python train.py --vocab_size=8192 --activation="geglu" --norm_eps=1e-05 --attn_scale=0.0884 --parallel_block=false --init_std_up=0.0269 --optimizer="muon_variant" --lr=0.00753 --grad_clip=1.0 --batch_tokens=65536 --seq_len=2048 --steps=13648
MLP neurons of a small language model. Each row is named by its layer, matrix (gate and up: input weights) and neuron, and shows model dimensions 80-175. Each number is 128 + 24 x the weight over its row's rms, rounded and kept within 0 to 255. Numbers have three digits each. A neuron's up and down rows have the sign that makes its largest values positive.
Before each neuron's rows, "fires on" lists the tokens most often at its 100 highest values on Wikipedia text that the model never trained on.

fires on: ":", " The", " To", " It", " Ki", " O"
L2.gate1232:160108120095114101149201130124112121092124087166089123141152138177128144151109125163128140151136143145146148125105114108164129126095092129105110126067193135110129095087127113122142111134113120134125154180139155113156111103148125139119108155126087156168115141100112065147085107132170150100
L2.up1232:095119112141096149206102140150086127101175120085122131128146104123140085106141111146103184118108116137114122087118095131163131139138146158090119145162099101121169109144114115125127125108148133123092167148101130137159125110137137101121097129104128094150107167114102169093096150112108196105

fires on: " |"
L2.gate769:118086143109112160151146155129149101110159132147116139167149135111142113118109122112143162141109114098169111104100143146127123120113103128152129133111134138073131147103100142187120155135142120112128135120092134112092116141098070110073153138122157132095126134155089132154128106134112155146
L2.up769:080092155113120126145148137122120117136133134139107154152120133100138142147114125120195117103098131128150115098154113184108105127113141140136094141144182168113137137118155120155127124128176119095144158170119118154107171167143103124106129106121123124156153108104119142071162122162148111108

fires on: " O", " E"
L2.gate885:118075114107114131139159153122130109130153113148126127179101144177129102123160128126100186164092120158106115156143142149100140115096104087111136133131136152117173110122091150136134110161168120161126113131145079131153116095149103157167126143128118109166126135110089131135143078120111106150
L2.up885:090137129136099144106124118135110122079151122123122127139087113107097118112121092158095140126122112123123069137119112160122159181107147170125141165101150087154181130089138123121163149134112154144128125102089124183151146117089126132100133164185088115173106096111107119159128130130123173091

fires on: "er", "ude", "ab", " Lar", "e"
L2.gate192:171148137152145114140127119179117134143105125148118139133120105128107132104140165121196126137082127141127094080138141114146132159110118137129097072097107090146121168115181106128122148132159113144103109121100113123125125161138165168119142174128167086112151139146112147135177111146082105104
L2.up192:167141111146159103159170119146119096152184160113101124104143109141127188144138135129145110173102137104146143114138138126157134123123153139157098112127095107119115106110133104137155136152126121137088106140149107105133160166132122147132129126107149118099158143146136132162133152156107113089

fires on: " |"
L2.gate357:100134121146130153148124099112108081124131101114108127136145143112141145141121156123078080087118087140128162105121126096147138119117154095139113130104148109092120132109137163134122133147131078127128099129156137137110102122109098125133194124128115115135115105105136142148122106112115189120
L2.up357:146122147126117133131134152154171145103110155133105174110136145096107078144132116135136159123126119113145075103139132148089126152101132122126158104135152156149129119143086154124086118148169133140153112143079157153138113116090128183115172118123131110160104137113127102119086095154104129120

fires on: " League", " Party", " Association", " Union", " System"
L2.gate265:104166131139129135121140142150150146135129178155149090088125158144135120136178119177104127139140092137096125152121126148149120185164100166100100116142162109122128131138171134124145131149161121176171107142098114135131093121132105109124121117152118142131140109076126146082129108147117121136
L2.up265:164154139142128114174125119151148105117119140105139112125109091159087150112134133171121118134118157155081115154112102096152134141182094149098121096123176111118117097130200120091135148144178104116134118122165115169140144151149145093141137107118153131134158129119064104096121135169136133162

fires on: "The", " their", "n", " the", " Russian", "the"
L2.gate1188:104154103090117113099148119128110097105148114154125109142119122158181135070144111134129137134169151133110147157134126154115090112139141151146084117122149151130111155142089128140115140111167123132128133083166137162122128158083139149113130118147128143135151153126144127090149172147146094112
L2.up1188:130117123099072110115128112137150134113127141152144114148102161141128109081128154180116148111167098172119123145125125152141163138167156127133105098114124153164119170113120112121078113168164121130134120121152143101087167072105089172138150105097149195112096145144118144129129125136136113119

fires on: ","
L2.gate678:103111157161094075134142117116137141122171114135108161126146123143145058138137126091155134086157119097116125137083132132115131109119109134102148076114087138142160127118106145115126078120162164120167152130118152145158143087081136108114135152117085154148137142138188146119121170110118111095
L2.up678:122124118112164088123138157104122138109138117153111122171131101145144110154098145104120092098112131104121097135140112174146117132129135157103136097110085157136160170109095145170147094141153139130095107132148122140128085131157151145099104147110127153149154132142132082114173158180115086094

fires on: "\"", " CD", " download", " DVD"
L2.gate134:126129144131107131143088148125147133119151105065121141154145117155125130113122134120158139184156080112158096090075115087139183137099151111124191100149188081158126133100158125131099134153144127184118167145104144123183082127142122129121150123137122129126119110118143135119149145105129136128
L2.up134:151145179086160139138116135148132080152139103086152159144133123138126136119131125125177144106094087098169127071118123092116092132117139110145148101115154104138127130118118151161097112130084119139104131087124125116155119115105147143136138125161136101120087095154100159131149136091105162147

fires on: " back", " last", " My", " M", " G"
L2.gate131:168136131143094142120142105100127120144155141129152124179112143151106156122090156150136098112126130088111096110125101109080108096138127152103119092111102116141073128125108139121120164118112088140110103166139106083118123140167116121099137103117133124093088059108124119112136098142143185143
L2.up131:142137112144106171122156101119095121134157110138157115144130132144114101151084146127167072160162136117069108108107151118100117126142131104173122154156113152111084123110146112132127113140106131148125096135155098115075116131156109109138111144148124120091060086135164098119149131115154117129

fires on: "\n\n", "C", " N", " C", " Ph", "S"
L2.gate700:111121110137151111094111120109147132116123141157142136162141136113188136162146113095136121116118182149154100131164091121128130111071105148139114099126132134147147121129117114127103158130121126100173128139148167108123106059142169151117116095149110141140157151114159103174122156179118146162
L2.up700:135175095096168138125129170105139106095122119140122111131129166141131145122130071126112100142130113155105148092167142142117122193111120145103194097126129114104138109110156122120120141135161163164117089092165122086140123104143116120121143105132128110149141124168145138082111150088157139133

fires on: ":", " –", " -", " film", " albums"
L2.gate248:155101085187123156177129121133096146108113178117135138092124107135136112107097111097109117140121138081159129142159139132138137156155160101154149118120129113085114130164115083120116097144140117167161119141133116126087124122119101099096116159115138127135155153116153147099100133099100108105
L2.up248:144100114100122111132145142114147087155152135110123110139118117157139092099123111156130130145094117130128167099121127128100129109136111083101125138174105139155129110127111153150111114168095128117132088147133107097139136162125096086158103124093095122132124146101094131115092136112133144099

fires on: " did", " have", " had", " does", " help", " and"
L2.gate603:156104119101137096076126145151128126135168112122120101078133114173136147140136106086124138107104151128110121101149107125150119118134154116121133119081144146140151149168119114123153150126161131116082100099128100108138125118126174097098121123128104124090148114137136117138131139138101124165
L2.up603:116170110151140143100131176142113119129127127120148097127146109168127139142128122100131132149119099089107137129157070146120129081149184131131122155096134133148125120137134111135145115153126147139142109150113108125083138119081113102146180135125129122171132114147098061120125164145118149150

fires on: " $", "°", " McL", " Kra", " information"
L2.gate279:199129159136119158139137132094153109104122134128158112124150141125152158124171095120103145122153139120135135113096128104132128091120148100147151114136115100110152109160134085087160132157106106128169132135106090106186146114150132154137155098130113139123131129110113151063132122079188080153
L2.up279:135109127120132138121136146116135144121133101132151108107127151125114140127182127083120137110113101125093149115083134098138079145121143132119133097101125080108166092155116113135114125119148111124148130145082119119138152127178157141091154092110134151132123140120120111100092139100132109164

fires on: " Su", " Wi", " Si", " Str", " Gen", " President"
L2.gate42:131144125161136132166132060147135127143155139097188133119127139149141116105129137107089123123127147128106143154117128147133109131171137099130126132108165145143110108139111127112100136100129174149135122141113157132177136182125128101131167135099139124120121140090091165130129138056155130147
L2.up42:107131099099143125091142155144108143201179138114122142134103161126131182147127137130161104145089123133153145109164137147148120069202091118140179146133151141167132100161085117092150179148117179151131134091098152171136147094135123142157140125100115123090091157144105166114147124119136086134

fires on: " int", " ext", " Ev", " Pa", " Gu", " Cam"
L2.gate865:124135141133122138117150101158143089132128122174161125139098148166139146170121159101128113160134129174102113132102105107128113098132115106177090143155125181160133151143145121158148110126086136135129185145080101108102116078119148119136140125114135166137107135110127111106123090085145174164
L2.up865:138119127106142140135153111195087091155134137119071134166153112141126133079148094135118121158121110139116157163168108146121121081102100104114076152126114121134183108144170136125069145145104129118160134128119146131109113123157078117112142147114141128122124135142130130155119093141110122147

fires on: " |", " between", ";", " around", " both", "ular"
L2.gate315:139124154153081161148120110088138126131119142157089159105106104129125118123132132098131123161132101148151146121114129141097146152092125122126117125148138134101152138149134137123130099108115146086121118148131112132110121166135111135128133092146154136116142133138122126146152137179133128101
L2.up315:102080154123063140105135144193106158089127168158128124107146140132118118152137152107135125119152147106112145116129105134112125141131175128167105141099121116141109142142158120154134147170098139095133116126131127131114143176147142133106132137133130117138172132150137160158179144164124157134

fires on: " their", "'", " his"
L2.gate83:097117082108129126156145125171113132106128142093163102119137116130152118128137116135139114167166100167111160125150149106165172144122153171099138160153092142143137117159153101147127145160113137144143108102100139134131091124126112111131151093088127169107121154130128161108118162125134091126
L2.up83:121118084138090100147142083116195113101123123129141148164127084150186116152106159121093145115150156173112144151064148110130147154166124130113145157158106146128145138136136098143105142136165159127102139112112106132136147150153096168126090093107130107125131175133119128166131165134158099143

fires on: " |", ";", "|"
L2.gate500:129146154118100118103115102127151146115155118116112089140114173152148133128131153093167094147120129128142144154125124086123119129090095143089120145154159137138155114096108114085155162149113101141126148149151137072153139147138108145089135159124115173121126114140149158115148117127153145120
L2.up500:114124140121133172119139144099138106145106099131081155142108114156152107143120101079120168125079113092107148125142121154137104130106134112113142138071152116118154118126141130160139077135143114117122107118141043093151130170115141126171123135138133139139173096117106135107122140153149134142

fires on: ".", "ata", " in"
L2.gate526:113117144150112148136123159116177127119117136138114159156086140107133143117157139099136100132131100149117085105116129164113168102088144135125105122174142102128160121133102135161114097119124114111116125120143150118168156094127128092109139176117118120140104107188129124108131138072111144099
L2.up526:088121104136146134129084148122132118141130130117121114115127134147128114110132159128122132116112089140108135104150103125140172098110131084147182138103134141154136150146106111188132120132130136127115131113127089119153130119144133143151103097124140192131141085149160058127139087111098142086

fires on: ","
L2.gate45:086114121152112147117133146097174138124115137105129125125140109116146124134114115144107147112125161087112132114143124119132166170136167140103143135158129114119157142152043098134112162159143123136160107174106160125120175125139105172112132098113099159135105134121110099118132118141153158115
L2.up45:170137133157147149100110153128138136082072105163138146119083157102127053111118166145107131091134158134142144145116156126126125097161076076161117122138122131149177160092086083103086123149135175098141188136091131125107164157109109130103128115140082153143116153147138131102133114135136131103

fires on: ",", " t", " and", " v"
L2.gate620:118143153144098071146115179122124182090124117127142143146120135132124105141147141079076124152105112125177146143101106098144114144125121142080149098140120111185144121134125123134107127102142156111151132131119113138145141128153093125123124104096124102204171157152142129099089113149122161087
L2.up620:134151121101087082132128126131145167141127119155135111140108110105176098069125180124088157114109130113144110122136142081115079129130090136124104139099126160102139156126106110164144141147106107136178092162118163113096129169166143133136137140153144143124128170163159110141127138151125133144

fires on: " round", " stream", " Commission", " annual", " independent", " joint"
L2.gate659:096136112138124139112118102141111127107130127143157112144064106089125093123136152157119093129118138079123113115118128148103127159092150103113122168068141100120124166148112125128152112160095071140147122144129117126111099129098156123112091143138152106140103140149140077132155172127138165172
L2.up659:144131123167138151114140168103113121119170154112131151094151120104120111140142081159152124101114164091079115139149106096107112107071142141152121140111170119149144115111110142116099159131133114145167078088142103110111139138122178112112099146095153139114108150119143132093131136133118138136

fires on: ","
L2.gate521:109129118132133150129092124132140162118150072130087148131086126112134124123143139106121109123099104113095122197102120144139142138127127176085143076177097105128116179078119111176124153142095103158134097152183133109115163145146095138135129121149118099173098146119140110138096163159122105110
L2.up521:086118115129126183087111153130095116118154158145129099119136167100140131098157143155099095085100140101166123141145145146134131149156124133133146162130093129096138136119108111127119171165109115082093138127143133113117102110164122152132095118143109136128150155141088117096147152176090142116

fires on: ":", " as", " –", "ates"
L2.gate905:175151118102124155161141129111132094131155086141146140110160137118136124099146140056173150116112090122148098097162130150137124118107135086123153107173111185092136136158151167091170129086099156129134129178175104134136123118150109140121144128083115150137121119158158126179115138114105107116
L2.up905:153142122152137142151161143131167126132128149155118169116145134164143118127086135091144161111092119140128163074139137163171099160115144107103116118171093162119154143107101101105133115091105138130132118110146132108158136100115107104139162077107114114145114126092112093120150123105130141136

fires on: " |", ";", "|"
L2.gate683:127176129066095125113180119100119140137108166080108125091113123185138121140149133134179120130164130156148150167135112140127152135109081182076111174149116132120124113137122095115119132118121143126144086111096077130158135142152121130157077147108124159138174127144142138144146118124117124147
L2.up683:151161136163139181098140138085151126109130129137131152151131084156151122131111136157139116169140135142118110116067115134140163129128127118083115137091132120186159146149145122126122142141123113113107143101143131187141154141118190151145139135142186108147137078108133118131109113083122120161

fires on: "-", "3", "im", "ata", "y", "ach"
L2.gate626:142117151105153108099125199173138102125140131168107147109179128188102150162128093158151107096152110089138125134106139093109139109118161125110115082117091100124119162140087148123122129123113112117113127130180129171120116149092129132118130116117094125123113124146102110152135172151118138108
L2.up626:136109160123103133135145181117127111117161134175154131136128135151095107080139102140126094086158108145124114151112100157131134151114125136192138108154130118144141141140104092161130136123149135135181106154131107102155165080122120128176117118136124181112145117131119123122165148158151113066